Part of a small language model's weights.
Size: width 192, 3 heads of 64.
Architecture: LayerNorm before each block, no biases in attention or MLP, tied embeddings, normalized queries and keys.
Training: a variant of Muon for these matrices, 174M tokens, 10675 steps.
MLP neurons of a small language model. Each row is named by its layer, matrix (up: input weights) and neuron, and shows model dimensions 0-191. Each number is 128 + 32 x the weight over its row's rms, rounded and kept within 0 to 255. Numbers have three digits each.
Before each neuron's rows, "fires on" lists the tokens most often at its 100 highest values on Wikipedia text that the model never trained on; "fires after" lists the tokens most often just before its 100 highest values on Wikipedia text that the model never trained on. A number after a token or word is its count.

fires on: "\n" 98
fires after: " |" 31, ")" 30
L3.up258:101181095102162079163116087162155123147102110060149133181125137156068181136162156155109110100098149130137131088159178086153165156137147103083220148171112151126104114125104166116159126151074090103212100089088147150153137061161141063101078118112124125086119114140118133125185153083140120177151141126153076129132141098124117094111122105137084113095108140120106121147117154108164148094176119171139112167118149115149057204138091134177145128131130184098092119130158154133050097115149153089132128098130074141133174175112104122156119095133166136183139158166134087182104079154136089044

fires on: "\n" 85, " Mc" 15
fires after: " =" 34, "\n" 34
L3.up636:081128177179114136118151103101119105130151185141104142127113097167174155086112103111098160115098095132154095154127092138131119120138083127100140135096121148127157053132137119104153113148188099108065114164156091150102178129203119136136112178124146188094121102101059059133093107091164104088099138133093154145121165147143124125150041144150087125122168150106158127169091106118124171171121130136101151168122092108146161089106065155106077127122175184145101162166113068093107174104138146166184147107208172113160094145065184139191108072167143158134092172157074080146109123114146132122

fires on: "h" 22, "n" 9, "ch" 9, "w" 8, "th" 7
fires after: "-" 29, " Sch" 10, " under" 8, " G" 7
L7.up594:168147183170158148173118152149115189114132195109132139137174105226100106091102096136142098156087123142113142109162130083119157098114114107113095096156181093121059132108174114100092162125169139113156152159150119153113190153168105176112120111161150171169102112112163117124145124098120116099124120098119168111154125139179115150096091114118140091065127090133110123158084110122180144141149125127122108129137112110148086085160086069136158141130089119108044174106116204171089098116123135112082129105133105147125141159138142121178111156180134062096141161091064091173055099108069128230

fires on: "\n" 78, "0" 7, " P" 5, " p" 4
fires after: " =" 42, "\n" 29, "^" 5
L4.up312:132112152214125081128104107170074117140170145107066077131126150089082101093060074150133120089067121106128134122156104111169111145088152074139073164162138124153182137222107153154121117105142095107132149128110205095098167137112147126087159130159149142128141135111155143046161153122137156171093116109120044091098177175146129137203127084149105097111159099123144128161071123114154109170169140126129124144124097117100121144148049112091138146126094187128171132162119103135090133084164161170112146144169116158151124129158190174149117133192150112148086139169060118119105109122107118156

fires on: "\n" 100
fires after: " |" 59, "." 36, ")." 4
L3.up165:164142168114141096149071095119186090187130155115177136143156107100118172166151101110116148093124167155121167138130104113122159147096133140128102111134107174132115013111166233089140114142171126088119119095097112086133114159148079117109134106138072080120143197137099158136158101092139135138126133106078127116123161196159108182130093138109080109052087124156140117114188098090143174091125117146125142187100075183210106137122094143101116141121150119068127117101079140068123148090112170134151158120096138125160075110141130187132141095214157142139112143089155129146157092105125111160

fires on: "==" 34, "$" 13, "===" 12, "(" 11, " \"" 6, " by" 5
fires after: "\n" 56, " |" 6, "er" 4, " (" 4
L4.up72:119131151102138085115088127132178158142115123123125153085159190136167095098160149142103145096111152077111113116168147154110061109149135129099137092100111158119105159105096132072109076132151156191130118098125141067101172163130170140103153189145166125163124095153159093135107123100112116128058053121169113139162125103129177167078184133105118068073078136155132051169198145142062160085129135139175159164149108164108153064148060075130132167171115089119115104063130090120118117159170148145144180154199119111184137112119138149129080163166106098090147135130156124176127150150110084132

fires on: "f" 25, "s" 22, "ly" 6, "aged" 5, "ap" 5, "p" 4
fires after: " (" 32, "(" 12, " \"" 9, "-" 7, " |" 5
L5.up621:125139116135128167072152081113163102152140172118149140118119108110091075156136100137122167111066065108111137110115163123090104187128133197107144080201088113110138124111088121084189144127110139122162163139161160100142161101152169145110098165077139179187122163141133097184160133138063135134175165138162083104128130174083134107134153123112126122102070137133101209131015118155134171074156090163092152193104151165091130173178105175065088096141111132142123133136139086098084104087139110145126097166122121129108146131134142166141096155087119134122071146170170111205098129098142139134

fires on: "\n" 72, " and" 13, " as" 6, " but" 5
fires after: "\n" 72, "," 8
L7.up9:183158082152173123150103145121156110178131149163118123149123113126160167143180119154147168093141128109119111067138141085098163134119105127127101142143100073139077077097081149140169154166171137091154168140123065129202130142112047117108142124082116138166148100120157128144095121103123135161111108114131151185133081132101120104089134086059114134098183137157149154132199149154070135127130125174044154145123152094165096087090082071125138178114097099186130167087143112077080085126186113143106107229081192134132140155119175160119132142114122170135185175133115121113103102127093089147

fires on: "|" 50, "\n" 39, " |" 8
fires after: "\n" 49, " |" 25
L3.up356:083130143170116089140080074161125139205122141079162173078140111100116148145145159153118157094101127152122115121155133137122170134095141150115159104110130160080117064136157134126178155122098199079153144064063151154128147107124156090152125104105097096159137113129163120185203112161145100188118135080109141118127130127132080146177138123094099098141170135190056126104137141137154104049084114084165160185105157100194091139104117182104156152104173174135092146135076113098056083095159136103130069133123158117058116125208117152114165107119140141180105141131127152124085120168106128122

fires on: " |" 92, "\n" 4
fires after: " " 31, "%" 21, "." 14
L6.up519:140140164127096131152120094087137159190185158125087181146081109170124141115138148132184197141062111138124155210111144155149121132050119160115148165106134101101160078103145145095122176142090166112116107133140094097110140155049098118133142079102064116125187142076109129158159061176165126104126125130138141144158076144115104182156098134083118135230135140131113115107148083134128098059156112127149144124172075099177120094122114138105104163139072166113122126140114125134147180179109159145119096170117138060062121106183090146115126108163102137088147148127177159119085148076121170150

fires on: "\n" 99
fires after: "\n" 52, " =" 28, ")" 6
L5.up629:131137196182061195106142135150124132128170104157115146095077160121183175125089156099125137172065099189111149140096080130178157170073119106141085079096127131092046122139157093108143137146080145149126126054119134094092195135083137184127133074164090145138113159133130126141155151074154134138114150116149188107101137146118120151146089143090107136198110181144131085142100144077094097130109119138100137162083151104127198103128111077158119150143097114107120148180098103168118184127155148145083125133112130137161063173132098128176112051163139111138104186181110128161080147126149143146

fires on: "=" 49, ":" 33, "===" 8, "====" 5
fires after: "\n" 66, " Location" 4
L4.up282:115116153142131147110063104101054128166094160165109087141086132125154158142162169087092105116120099165078088162133059139155178087138126199138106172090152141070108149126144160158122182118107052103087163105138149133117144124100114161123129058061144125101182121106218149049151143108192121108131129186181177140124087157115235156079154156102130137113078172102127124141181125146114127149157096139137136117105115166094123147175139115082126160099106154154143085144205094139140096104099154107099142167139143116148132095120099122101107141130082162096133141163091158150137129094109122138

fires on: " first" 22, "ing" 12, " early" 7, "inning" 5, "ired" 4, " following" 4
fires after: " the" 32, " a" 6, "The" 5, " beg" 5, " his" 4
L6.up277:159161111183124097090140119115142149143094153090101143116156096136125196137084170146131057151147118094148187105163138013126050146102131081100123116171149124177137126160108082121141138122145163117116122143067150135102098120079081160099158102078053128180119081161127107134165099124148161133133167123123183131157122125169150068155130124146073103176108094075154132106154147103127158132145132077093136147141198133160118091094098133150142151151138107133114153076088126130085145135094093128090121144158133185116119101106112086121210136094132135178123197097091096181137140211160169112

fires on: "B" 41, "\n" 21, "S" 14, "R" 11
fires after: "\n" 56, " \"" 9, "==" 8, "." 7, " (" 6
L3.up217:156146148183144069164137140136097177132136079089114186110183136109109180127141065077138132200167131174072147081096121111141093130107131132138136144101154140151133112083131140129167185178089135135096108056122094100126171160131130105140183135124039062160155169143170114165122141041175198128073111149131141081119101213143127162109128158178149114116105102167084094155103163104118149138083068122137151172151115094128121095162103109118130117129153055136108172150146122121100167103110111140080114122114109153091117119128079134111167138120190103091100120160125150137176124153156092172

fires on: "\n" 37, " |" 34
fires after: " |" 38, "," 9, " Length" 7, ":" 7, "%" 4, "." 4
L5.up78:149173146180110113106108166184174102130130116081077154186147124110143124147132138150146105102127148106162097097074166162136133163112136122176174140070127157154139112148092142173048142187094128135116122105173132097141163139109116065166149096140105136132145202123159063165120136141167111091122127125086147110135165101149046152099166103168151124074128137114097109156107118099081112130162159151136108179087134108144108095175158143139105153100119168152125115085195125090141097109100141087100104134195158101029103102202077194134182097140137101144181122115137086103130094138128164064

fires on: "==" 71, "ult" 9, " Position" 5, " Arch" 5
fires after: "\n" 59, "," 5, " Res" 4
L2.up582:163126059140084104127122125148124097174121154163088080130150168072084123122218164125135125128124172115147110118083089091137203095113094177111137164116135163140122085056151138055142137179146070103136074145071126113138175164104087166124178162104078101089146116202175142110183144122059149169138142154178144143092115169115104145141179061111147184115104112163114119128128122143120111077123085143140148168200094128137128133110088174163120153100102131115167122134156137110124092108120140171109175112052118123140157106095171128117063181144100099131152143116120145123097115117171107164

fires on: "-" 42, " •" 17, ")" 11, ".)" 4, ");" 4
fires after: "\n" 45, "-" 17
L4.up345:146147161122114126108163111141098197104134116106112145113129128091094169124153106127056138111146132146074081121169119139108124082072111090140158130137134136120119108098095086162159119137192204146155073121147135135153146047128175146098154131114164144192121124176187111152137147160150147151183075095157106071085180157120169088120127111083143175119155118152121058137143154114137136140048111173077076128116119120111122214164123100096109054161101137109045159103096108143112106109099122180132185113096119139145143060139144115087145100171185110184146129153175139140156121075133115113

fires on: " |" 54, "," 15, "m" 7, "v" 6, "t" 5
fires after: " " 52, " (" 14, " \"" 7, "-" 4
L5.up448:102149145130165113101134138175157133157138140147165136135206111137098146151147111159139074117182139173121180155114134120164147123108109181126111107126124112110134110154121150096119127149144170161111059149117140167154182114118087151112155176086124110172073134128091061150116155118130093085121089124099101125175134212170122129188139107098121078121172163072135103110118113133177140071176085180128127171042090151149053098170120129108096142097115102124101140072184144121085174131178131157178109098208090062065127117096075102129117166112082121091141144109157141142135194112110119151

fires on: "=" 50, "===" 36, "====" 10
fires after: "\n" 97
L3.up76:141154139133137138143139161100048138133153129132109193116105105120130111162200121148086194084091131159106054174174068164203159097107108160188105153170147104155100119115129154126150184114131108151118191115133123119119160172084130091161193131140149066158111130171181125116136104135133151108126154115100177153116139100160198160081145173094167108173083147152184111070137116151125120084135098155131159086171093089124138104172105136144142093089096119129100112093169124152141158135099140170077091107097140150075127075093110104078076098090099118071101109125122077129137095070166133121

fires on: " |" 30, "P" 19, " of" 14, "=" 8, "19" 4, ":" 4
fires after: "\n" 43, " Total" 4, " Authority" 4
L6.up579:180155147071104180099100130143142132094136154139114098136082186085163144189075142144116096149111113153103108115168153095154108129116091146156095112181194085123143138207146142195210106166105121138145184147113170149149111114118097151173152095112125162104124110113125177070101117076155146150163177119110113093112097111106138174146107102171144066052133137109118137143099143192102116116103088157128121109139152088085139114153148197119105136096134155160189078089141112140109129183095080117082153124093193127139113105124165126145061109102100175072090164173119102102067109133115079136

fires on: "\n" 49, "-" 30, " Authority" 4, " wrote" 4
fires after: "\n" 37, ")" 12, "-" 4, ";" 4, "W" 4
L3.up21:163113182183113205136132187121119139123074118110144152129168168111092161074144126110128129058135121095141172114073158147155107105130098132181185111077092077101099118098116141198131114137191121172156106089109099194120097188117099112171120120152090168124112109106187152098117156185123150163148076148081080131163107090115191036079101140103159182163116171125141104132147116122161124073102155146113137098123119188097155130113143141133085102106062167102086122123154159169088139133159086146170081092109140119150111106116118117146116181102107178106151139139111083150108090169162134144

fires on: " |" 59, "h" 4
fires after: " " 62, "-" 10, " c" 7
L5.up21:150095109114129140136130103091116096098168128164120138138143112184106126090136107182143117144106116125132142123131098164130150100133126082068188128144177112130102035139131108097121156114125090139127098151159113145130169155193124085157070143109168112158063102146157099133141089137088071096100150120171126186114136152181071125061166076128168098113131117133110162156146144144124162150193177170121144140049155114102109121154137159097158134132063113160121134077148131129125122107169164107137193057120086181102123144072103186163138165111041161095200139180143132121092185072125148139

fires on: "\n" 28, " n" 11, " main" 7, " o" 7, "ight" 5, " sub" 4
fires after: " =" 23, " a" 17, "'s" 13, " the" 7, "\n" 5
L5.up170:135141095129091099085146185118167137170173129146130157121112130124107168143190142105154135125083155103080135142047118062176153111159144176074158085102125136169154155127092126092157157075112113137072072058131120129131170081167132178128130117182144100128147128097118146145186164171131150086086114120131118130178148174136130193186145130114120133126128083097103097114063122128125154117172094077139094093134167149159105174063109085084141134154138134241099153073118108109128162190134141088114130143119124225122117149101102127102099081157138113182110156127126112147102137138143083136

fires on: " |" 21, ";" 19, " —;" 8, " 31" 4, " 3" 4
fires after: " |" 28, ";" 19, " —" 7, " —;" 6, " 3" 4
L3.up581:150115165118112180152106126093112117168119103092072123109111055166102182177139120165081191152099127117123185085136120146138143184117155126139156125120113156125079108122109116060124075148103092167148142082170128183106213157181115126128130126091117100114109127118202167131115091184055104104137164145122116091114111150112107139080107111140122152110067162097095147138128119118123129146088065154068223166173168126127151076125126129147126164147091101113099094135117125176096141103143117057178142128175084127122151118116096155106152185183130113139145103144200146109113185166067127129

fires on: "and" 17, "\n" 16, "-" 12, "ing" 9, "en" 8, "ong" 7
fires after: "\n" 23, " H" 12, " Ch" 11, " P" 5, " St" 5
L3.up79:159192058138103136193129172135124131107105131137169150146166093136118187118124136167099113095142124144079075125159140081145132200133099157115152155164096072174142110106135116104115144180061148070125106174172136155101153147169130126175173157143112098055148125195128132116079155106083135153094135094131130078151175138074130154117074107073146116114117148148163093149181116168204170106150110084150084104102127116130135103132082137105088089107107155118119087090114116113143119150095144157090160059117104102131166109181117134139119071197111165105178148083155078092158141127166073108

fires on: "ak" 14, "it" 11, "ach" 10, "in" 8, "at" 7, "il" 7
fires after: " V" 14, " N" 11, " I" 9, " F" 9, " f" 7
L7.up92:086107123088136119147064190123108115107165108138132095185133148194097126121135071165094108110067132123096088115107088171107133136110137144088157134153122086117106148166141035107162148183167136126107150144087108134122102075142076058165157100068123092181121204173157166129104118102191102170155174168081046104143070144124137129086145090147129097104116139181134117159127104088127107138148166155140178172128093116152107109130081199171155133163147132108115089111115144125136145099057184149158141117172141143170109146096129128207100148129125121126121165140159117113129159082108124173

fires on: "\n" 82, " am" 4
fires after: "\n" 56, " =" 8
L4.up614:145195174153154105128143055110153075157162110122149105133171163130125113088106103135193106150117137104153149121136078105128127102108156058103074084176119160143119137144127103204094115123105173100097122136093163162159182110191156197080106128108145111137157151136161175130131157049141120117161146123096049110108144136151141114158106150089116063164135101096104119093125173110156162059089146095100146161156114126137152114132100121112093125143129093156122106122120182179147131167126113123083099140103102126167138105155207192139059125161144040176127165113116165152098110098184151086

fires on: "===" 40, "==" 27, " ===" 19, "====" 7
fires after: "\n" 63
L2.up194:111148122075119122130098121165090204208130178127077094166148191096174163125136056154167145131095123129145151101165126198130114123131120127137134127127133157117140127085128146078140100130127061131116157167124086152074150113141118141095114088162136076142165098170145222078107095121088151133094145157139109194088112103085147125124113088160158120145114124140135148180154096139149183145134087158142144088158126168029067124090079166170133132131144107119145111126149106181113088071164167126088131116134106089140145160129129108085114131130138136082140061122129162170052189088150088148

fires on: "il" 21, " p" 12, "us" 11, "ak" 8, "a" 7, "p" 6
fires after: " F" 19, " O" 13, " o" 12, " E" 7, " f" 5, " se" 4
L6.up456:141164117110063073151117146163164127160104065093141139128191131125088143127125071125120105179141100106118118149138141101132102082169130137117123114094137087109108121176118132118137110163117139187177128162109134110128167078177052094131115101130169133209115132152102128099139177084153176131125131131118131133143137198135188172067137126121110137092098131121180131135132104110145162120171094060188094137099089052138080146058084117060154142156150194181115105121105148146127198089084131138156108113123103111113151127072165214179112171141148127122133169157112157104113146056143133100

fires on: "\n" 48, "|" 27, " =" 6, " Pre" 5, " Inter" 4
fires after: " |" 45, "\n" 28, "ish" 4
L2.up498:129122168111113107126081146170109068169059122136143109104085076109121120148170139148085113105075164098104109076102132193116116126163133168108170057133058099077175133124113138104176166114105151137146113132120152125120140149154140146096174138112137148122087087196156170165128130131119163115116174129119130183165095151139142143066115121130145090107152167116115175155192143147197134067120060108105142157143158129122082153119128192149122175064160144140173160146099151136127104099093155127166124067121114125110124083162018088132081158165120188111144111142172085152157115115095187110

fires on: "\n" 49, " |" 28, " in" 8, " However" 6
fires after: "." 36, " " 24, " =" 19
L6.up601:193097160192100184139093115161130126145118101157110139129142117102108156183105116137130124136090165096137170142097144199142101130064093167110103108084125158094136057128153122128127027150143084123099100087117095068124169164119075120112056104168139169088126150142159131139143125136153112108117144168145048145176096056131133135134114131141114105143135148161099186136144142140129102132171113109070185122164125164149138062128088164125163099124066076092179148160117123150096136126135123140117092164076119122065131113156144199112150102187127141131158169143215086113145123154083126162

fires on: "A" 58, "C" 11, "I" 5, "Ch" 5, " East" 4
fires after: " \"" 33, " (" 16, "\n" 11, "==" 8
L4.up224:144119186164148112097132162160152075125153070085083151092142105057188128169092124110123119126168135108045100145098125156125154129133083144145171140123154189090144099145130127138062159102108095139117180152150124184099165172116130176116124161134092060116133160085163131086099180087120113084116076148093119124113108108160103082176071147147109049213113172116147161125109166100146144123114126119119157129135139096169093104174162091163151119182214126103117082133094107139219114152096137127095125147128136131124102124168155146126144160108118129123099141108166058139143144125078119193

fires on: "=" 52, " born" 17, "born" 14, " Website" 5
fires after: "\n" 51, " was" 13, "-" 10, " (" 10, "==" 4
L3.up34:156147187080143109125120114063096135112135083087122151143084118093146133153161079119120179157211103132119087171126122123145100102118186170159155118144137062107143139133110123106179108164117135155137179112127159111193130116091102067125184135017088097092105096145162178106133171115136091139148127143107124131144057086147139166133122152095121063089107123083192118111181112093105173192112136166157157155108153155147163127172136130084142139190188162128128100119097121130152131136094135126119089118113183137174062139149121117192176117079106147100098122116108087142118056113103115147

fires on: "D" 23, "A" 10, "R" 10, "C" 7, "U" 6, "K" 5
fires after: " (" 30, " \"" 11, " G" 9, "P" 4
L4.up501:184107107131151125112189126089157123094153102119081129140127061103130134078143066117124143104112138144101149128152166130141079112180148174106129067083210111132117133077155161090102160137107119125101147131136155123166124143219132125128112104118112197123164207139068116172150165112153141121185098126112132087117176109193152126097203105142158089122091204143148156126111149075175171107156133072167143086103101105120114139116144109074111152133107098140105073152099092137152141119088082162138135116127085096117085154055170096131205130092106119170137124118158115140093164164157149179

fires on: "\n" 79, "-" 17
fires after: " |" 29, "\n" 14, ";" 10, ")" 10, "W" 6, "a" 4
L2.up397:161148124069087118154153104117117128134130137086144100151128086102117154094126072153186133105149133158095127077152134115098193083108128169108200137104054154125115118113098119084135161196056116126152095075179109185117140146114123150132179145100074143119106112143134165101136123125136121184111100109102176126148117079107164096172118103129139155192157142130127104134133113163170110053133106144121104163117094139091090162155143205147144099099123113116186098098110122208164115169101146104140155082072140087122169116140101124087163071154166155211210150133121058135079118126142110142

fires on: "\n" 100
fires after: " =" 31, "\n" 25, "==" 14, "===" 13, " ===" 4
L3.up303:109109132166137109129100117143214106140139111150064150122128128169165142129112129129107110078037107120138117143110115095089088135168142100165140112121170119131138123205106171171055119119163176106052113148132073146067113134150125118158141098158131111116084158126152045107145156092156115141112172133120124102145098145110135120153121115080111107086180175087137091181076113099137136149169136131085095177157135170192126108131122144123082154115105132099107187141143136037134095182133133123169120110187152120192117135137108119227104088172127142205079131146139111163077119141113126152

fires on: " " 72, " in" 23, " m" 5
fires after: "|" 47, " |" 19
L3.up424:153113147151146195137129100101117154153147178162106114164170179137084152097156136142146114114091150072140169131229145101118152135068166155139103146153126146091134084111093121156142152140151128109097109184129103071113175120110134159167124142135112102086086158134087174154149105151097118161112102131168130131088113106114043124186071112116070160128094190121169153195120104084097135138118067188144144138194120092137148091151157079152070144127133125119099106178099160102110080132111160129135160126164114120072176116096131125077146075163153179094141073093077140079106117133187084110

fires on: "\n" 71, "The" 8, "the" 6, " His" 5
fires after: " |" 26, ")" 24, " (" 7, ";" 7, " \"" 5
L3.up493:154137153089193107132094150166109100126094169054153136116175141123107148124139122087121147096177112117128132094174171147115146120187152173055175197070110153096147065145189155108126101206074156059183177108126086151115144055122105149138112156111100177118106118183125125120133170163205157133122136117097119122109145089095111083068143120129125151137106119158096164122124160133175163080109043165088144161061127134115037179146118193136085146127160138128113109105100143122150100134120103122169107147155094148126127129111123086127164136140100138165117143087139117155081111159123141117

fires on: "ol" 24, " l" 15, "oth" 11, "art" 8, "ym" 6, "we" 6
fires after: " G" 12, " sch" 9, " Sch" 9, "-" 9, " he" 7, " ch" 5
L7.up334:143093097157155146144158091141122122132126134108119092129143162171123078181163092141106102105118158083146167161164166081170160121114097109118165169092124140159109140151112076093123135147139115117117111174122068122210150150115146115093154099160119093123147110073184119180168142072131154195093128058068159113127122178175130127094076083130089074077183151163105144073105146168170133170168140065154102159144110108149104083080195105064148151111148158119072089128168149143144111165167158104125157155117130121134076117098131134179144169115156073138109175121149114086144088130106061161

fires on: " main" 12, " south" 10, " north" 10, " long" 7, " west" 6, " early" 6
fires after: " the" 57, " a" 9
L5.up422:165152072177150061126178154161153092140117191145137180127114104131059152155171151100125118108105084149126130092172183087089050191136105126094112146156147089107123132096095147156147117094080139118128099134129136101077105116105067184087106122078081169087127070157107107171139112179124117099104144148208054109145153125167162120173099141098131129216120200122153167146146165129107141146131131084122140175092133124173154127136057119111165138144095135163135147091126143127114147157154123125125154163173178101110100125149096087155093041138116134080123172126121155113138151093133125090

fires on: " " 71, "or" 17, "ur" 7
fires after: "|" 39, " |" 28, " min" 6, " h" 6, " H" 5
L7.up219:113155129115132146107129147113201064157134186165096170134112146153116144116156140113055201154117116142122141140114185094157186115104114181121098174181169112120098067109140124131110110113122116100159171159135152148132150108131087182094091148185155106129137108123118135201185146156121143102115115127179148106157154103118087105129124119072120144173083134061116120079101114112117164121097132045158098134178082166173188119112111165116107070099121152126099108109102157107089141179084129140160148133139101191158216126142110061106117166076152165091118089086081086089104138124175113140

fires on: "\n" 79, "ig" 11, " Location" 4
fires after: "\n" 79, " Br" 9, "-" 4
L7.up350:155153125145116113149118174116065113171146147133114102161085186160111073210106106085141075127134145154113095150155209120131137116131106154117083135110114106111134118090154124145169140146098159186181113112110134143076087028116113178106121135095077148184157126184115205161136158103088182109128100120113154154148110163074181151125121085118146124125180128123122087099138082114104139147139132160111122152092149090087164140137095154143117161147096159137156109126097146110070156127111142108091126166150152118190178147082115098095141071172079130103216209138153141105155112073104087115

fires on: " \"" 25, "-" 16, "S" 8, "\"" 7, "|---|---|---|---|---|" 5, "|---|---|---|" 4
fires after: "\n" 63, " |" 17, ":" 5
L4.up14:175156139111198155133132144132136083113112055130070055145170192103085097191151208147072119070131157160132064134080130091140097122158122190101145093086137132132110121070100148103183122084158146150114171067175167124177148099143168187104153112153151134108129112127176113151105134163183089165119125070164142125108180127104132122153114143095153096105156160130140133082138164105085090116115148145100091146146135140119141142092173134135166076158110105123053068172181127178140096124092086126101170144082077168173113111120102144126140135139094112123097108170134125168122095099145119145

fires on: "\n" 35, " \"" 16, " st" 13, "|---|---|---|---|" 12, "|---|---|---|---|---|" 9, "|---|---|---|" 6
fires after: "\n" 28, " |" 16, "==" 16, "|---|---|---|---" 7, "===" 7, " ==" 7
L3.up318:124156153103064100140173108111196153074097144089110124113113093165128105145131099176093170109098074107103124088068055133171113145179163177070112127100110109090100079137126124144101206135161180157067044106142174142107124150168149165141117157156107137106077105134097142165119153154167095109101145153168137132115092136128083150148120158109129086175185173149061095094101105084141177096132148172108158148144130133157171104103113126117147188134146133144126135187042159126102120055141114105145142144171142097071060157167078117151131163154114148140137157152144131142120140152138111163

fires on: " |" 97
fires after: " " 46, " 0" 7, ";" 4, "%" 4
L6.up124:123214143130115109129107061142123103131166143070148171155110106116121136164143073192094154131117075133146084104111161163173154143075117123183191098132090123095103112163113117081137146157081120140125074109211169159125139142155091124091132139152118108130167166130136163122169121194134134124116170166137146110079137139113126115115131117117130101163137148179075130075203120167110135063134114127087116141087122123151120073133140155209097132144099129183083151093058145115107121114113117099107074121210118096037095129154116121131166141175139157116158120155212114176099124125105132090

fires on: "|" 33, "\n" 26, " The" 14, " the" 5
fires after: "\n" 34, " |" 19, "." 12, "ish" 4, "lav" 4
L2.up25:140133109127129127143188165192125085109056187012130099096092112131034117093162115094096179180137137125134120132111168186133140129165146182110145153137113193123077070122154134083090165146173169101155103143153165107117127105156134112124155139169118138149134135136117116168155178134129186123170105094069122133119135116144122132052138100117089122166106156160072136121147102088108120113163087156071076086076118139132059180100092172102146130097170139159099147134140090174154172074144088109115170135162146128147168115099152093117123142116151178147134066106107137128164115145150123159

fires on: "\n" 30, "=" 18, "==" 17
fires after: "\n" 70, "P" 4
L5.up173:146145100098143167096153149163152119109104153080092094135115114159156157108229124157120144151119142131085093138123099109130104051159068158142139137125155125141155153128141041163135087168103118119102088168168169093120148186124127156121147166105085137058142155141145180118097131087153096169140098156127129170130088114095175131126126138156150097097116083166179082060184114161124132107173141214103099085160124134136087097199134132083143110136070106098117103100158154129160140131097114153122074179098140155145109126095140118120070171166112148088115186125166180091094082078129152072

fires on: "==" 76, "-" 17, "===" 7
fires after: "\n" 62
L2.up543:125125088123084112174117160089081147151129170085137130197168058056157186090107137152138094066114082142138183178146122109112173138123100190142114166148126117144110096149137121125150155125161124073089168136092093218113168135109123129134208075135095126071113147161123127115104117120113148107118122131063105120146149095094092097142125114119127104096138136176124111173156143164216141093054142105188147099126146156111107114109152155160119128112160104078133122085159115148133153105128142147112118092103220068103166140121144145113149120116100137162151139178131133058038124119090152163

fires on: "|" 21, "t" 13, " pro" 10, " zone" 5, " Time" 5
fires after: "\n" 24, "-" 12, " (" 7, " s" 7, " Time" 5
L6.up63:034145162135178076103116143174151152089163209116133181143129099169172125132152135153207066115128078158068103132099145165086121121093098149113035123094158067118114101135138102116077092080134183185137123135071135097128160110153135167147101131099079121149114136112159164080099166141109090110126087141109191146152156136147145144182159126125140118110159098144131103102116139111129138112121125162113155138143151129103190124122143130048194057129132126152120127138144176153125207112170125131122073096103086108181155088115137134161130125147124200134146140149109074100135095133139077093

fires on: "\n" 61, " all" 11, " list" 7, " All" 6, " Some" 5
fires after: "\n" 53, "." 10, "-" 6
L3.up152:166121126070147134104118135132145118118135198135147135169130132121153113145127106094086150126092139201144091160177033105172112153086124107157091146130090122138143063098151129085181102148113094158157141116158142157076143096151107207113117163142116099074198161161145152147154113078166121152091061130124171066167128140151205192126145131102094124180149193092097113111184120166102133104084126131116118164115130092127132098147065102074121094168104097180170170072108137201097159150145127183099149119147126128114131090136093091158101091122157073094119134133139165131148080138143128140